config = dict(
    n_kv_head=2,
    head_dim=32,
    norm_eps=1e-06,
    rope_fraction=1.0,
    attn_scale=0.177,
    tie_embeddings=True,
    init_std_o=0.00527,
    optimizer='adamw',
    beta2=0.98,
    grad_clip=0.5,
    doc_mask=True,
    dataset='wikipedia_en',
)
MLP neurons of a small language model. Each row is named by its layer, matrix (gate and up: input weights) and neuron, and shows model dimensions 32-127. Each number is 128 + 24 x the weight over its row's rms, rounded and kept within 0 to 255. A neuron's up and down rows have the sign that makes its largest values positive.
Before each neuron's rows, "fires in" lists the words (lower case) most often at its 100 highest values on Wikipedia text that the model never trained on.

fires in: "under", "bacteriologist", "understanding", "synopsis"
L4.gate457 [129 173  70 117  60 112 128  96 143 160  91  94 111 138 132 122  95 123 115 124  97 155 124 129 158 134 131 111 130 154 180 147 133  79 147 145 124 161 143 141 123 113 145 128 108 133  98 142 131  92  88 114 132 118 123 155 110 108 127 153 162 102 109 166 119 101 132 116 125 137 138 155 105 123 105 113 149 156 166 161 170 142 103 107 140  93 139  86 106  91  91 121 102  94 154 130]
L4.up457 [106 110 121 112 119 100 155 120 110 170 145 153  90 151  95 111 103 124 114 127 148 146  79 146 128 134 150  91  98 106 151 154 121  67 122 144 176 156 146 170 107  78 133 149 119 156 134 110 151 147 131 144 138 139 140 155  98 158 134 150 138 155 161 171 123 127 133 135 144 134 155 144  82 148 118 121 165 129 139 149 177 182 128  99  81 139 149 120  98 117  85 139 126 137 156 130]

fires in: "there", "grigorovich", "rochester", "scheme", "hip"
L4.gate37 [105 123 111 124 123 146 107 138 115  97 144 174  85 166 126 169 144 137 155 132  69 157 113 112 137  72 138 145  84 153 122 148 112  98 140 134 130 113 114 183 141 128 118 130 119 132 114 136 150 132 111 117 122 105 135 106 101 156 143  97 112 125 148 128 124 135 205 173 139 107 133  68 146 125 187 142  97 130 147 137  94 145 114 145 143 103 123  81  96 125 159 116 119 100 103 122]
L4.up37 [162 139 149 138 138 152 154 121 106  82 139 121 123 107 100 139 112 135 116 138 164  87 158 101 147 145 163 119  78  95 134 142 101 139 140 130 114 148 167 107 109 149 158 109 103 114 160 165 154 176 114 111 107  93 169 140  78 122 160 132 122 161 146 156 153 135 139 118 121 119 104 174 166 109  86 139 127 137 132 159 140 153 105 137 112 122  77 171 150 121 134 157  88 134 192 121]

fires in: "which", "that", "whom"
L4.gate503 [ 75 106 105 124 147 155 143 163 130 108 130 147 147 154 137 139 160 107 124 155 188 112  89 146 145 109 129 131 123 148 168 174  85  98 137 143 115 141 180 155 128 136 151 104 112 158 157  99 150 119 119 153 125 143 130 126 164 159  93 108 148 111 141  79 136 138 141  95  98 132 121 100 101 115 158 145  92 135 126  92  88 125 147 135  91 157 122 149 192 156 129 147 116  95 122 157]
L4.up503 [103 128 136 142 124 154 129 141 111  82 126  89 124 129 108 164 135 120 152 166 177 105 118 151 155 108 120 129  88 121 163 165 123 100 177  87 113 148 162 118 152 103 110 130 124 118 161 108 127 132 127 150 124 114 129 115 136 133 111 119 105 137 159  79 175 105 111 115 107 125 110 107 123  84 141 165  76 146 139 162 104 132 152 147 116 174 134 185 164 145 144 120 113 100 135 138]

fires in: "world", "war", "airwomen", "air", "frisian"
L5.gate452 [ 97 130 105 120  90 115 170 133 144 100 170 142 106 155 167 120 105 130 136 115 113 141  99 169 165 135 189 129 136 141 122 154 147 140 141 108 141 120 118 148 111 110 149 127 179 104 111 137 135 151 133  82 143 154 166 124 105 141  99 171 154 136 110 122 118 152 164 101 162 134 110 131 148 105 143 116 154 123  98 135 125 159 139 115 107 147 107 128 169 109 142  98 145 138 124 162]
L5.up452 [108 139 141 110 134 151 130  90 123 107 145 174  88 139 131  83 118 146 126 117  68 114 109 177 104 134 107 132 114 163 121  88 116 133 140 134 121 130  90  98  70 140 118 127 123 134  99  88 145 167 155 105 107 165 130  87 148 172 119 120 147 127 123  75 142 143 160 102 143 132  90 140 152 138 136 136 154 154 140 146 151 193 139 105 115  94 156 141 168 149 104 140 154 131 107 105]

fires in: "well", "hair", "vice", "mother", "child", "childhood"
L4.gate335 [166 118 115  97 104 151 173 100 107 140 135 156 126 115 115 114 137 121 147  92 130 162  98 150  99 132 143 121 113 197 107 122 130 153 128 117 126 136 144  92 124 124 135 148 123 144 126 125 141  83 132 128 132 150 143  90  62 107 128 112 131 132 171 129  88 113 143 111 116 132 109  85 155 132 125 140 178 139 131 133  90 174 117 143 106  98 118 135 127 143 154 141 120 101 124 161]
L4.up335 [136 159 113  95 145 131 102 125 186 139 128  79 111 164 135 117 146 131  82 142 147 125 136 138 163 187 141 125 147 112 142 101 158 117 121 117 140  97 128  75 109 132 104 116 153 116 116 119 111 154 116 165 167 155 113 110 144 158 175 131 128 104  87 137 159 135 150 151 118 134 103 127 121  95 159 104 147 127  97 147 149 110 126 126 181 170  95 135 134 113  73 131 108 159 137 113]

fires in: "his", "s"
L5.gate509 [116  77 105 148 112 131 128 154 155 139 148 125 129 114 173 137 111  97  93 114 136 116 129 117 112 143 149 124 170 161 130 132 148 132 137 162 122 131 154 187 116 160 144 185 102 153 132 148 133 110 167 140 123  96 142 124 117 146  83 168 151 167 139  85  69 102 110 129 170  94  86 130 110 129 132 166 134 152 139 100 139 144 136 125 141 136  96 115 100 140 149 119 130 144 126 138]
L5.up509 [148 148 107 158 104 107 154 126  92 163 150 142 113 160  78 157 101 123 128 143 138 141 142 110 117 174 127 125 123 127 163 129 103 127 186 100 133 116  81 157 112 139 133 137 121 167  93 142 122  96  86 132 176 102 136 139 132 156  94 105 125 131  77 145 107 137 152 141 107 154 120 104 116 135 120 110 165 132 121 117  98 141 194 154 160 122 121 117 172 134  97 129 158  98  86  96]

fires in: "of", "soviet", "takamatsu", "new", "british", "s"
L5.gate76 [ 98 112 127 115 124 124 143 167 133 127 149 162 133 129 123 117 119 159 109 121 122 133  85 141 107 165 157 157 186 150 148 114 142 101 118  90 101 102 160 119 137 127 156 129 128 187 120 149 148  93 147 120 163 118 128 107 127 158  81 110 171 107 134 137 143 144 125 154  91 139  23 144  99 105 132 156 109 107 119 128 112 154 129  93 100 104 139 131 156 165  93 141 173 124 117 112]
L5.up76 [170  81 136 159 104 156 155  82 146 148 117 159 113 118 138  93 125  55 132 133 150 127 119 148 101  86 138 146 133 153 125 137 128 130 118 140 127  92 107  98 164  85 121 150 140 116 140 156 132 118 150 117 139  66 176 105 136 133 152 119 146 124 115 147 127 134 150 121 163 111 154 118  91 108 119 162 135 129 118 119 102 100 132 126 123 116 112 104 117 111 161 126 138 103 145 155]

fires in: "when", "if", "how", "where", "as", "although"
L4.gate271 [129 121 116 105 120 145 128 130 131 116 165 104 150 114 125 115 132 137 106 194 143 158 133  70 129 105 168 121 147 134 162 146 104 108  93 116 124 173 171 119 157 151 107 152 127  93 136 132 118 135 145 167 142 147 184 188 134 150 156 132 130 149 167 140 151 124 118 119 125 119 173 103 147 110 126 151 155 155  95  71 124 103 130 124 122 104 152  93 126 164 122  94 123 134 144 149]
L4.up271 [ 87 137 105 128 101 155 134 111 125 127 169 142 148 164  91 148 117  97 133 155 151 150 113 102  84 138 142 116 121 132 105 109  81 104 111 119 119 134 163 112 110 119 133 112 150 126 154  90 141 151 142 155 179 148 118  92 147 180 173 129 128 126 148 122 119 145 135 178 145 150 118 128 116  72 110 141 152 114 122  85 109 116 140 114 136 120 143 159 109 118 129 111 173 132  76 112]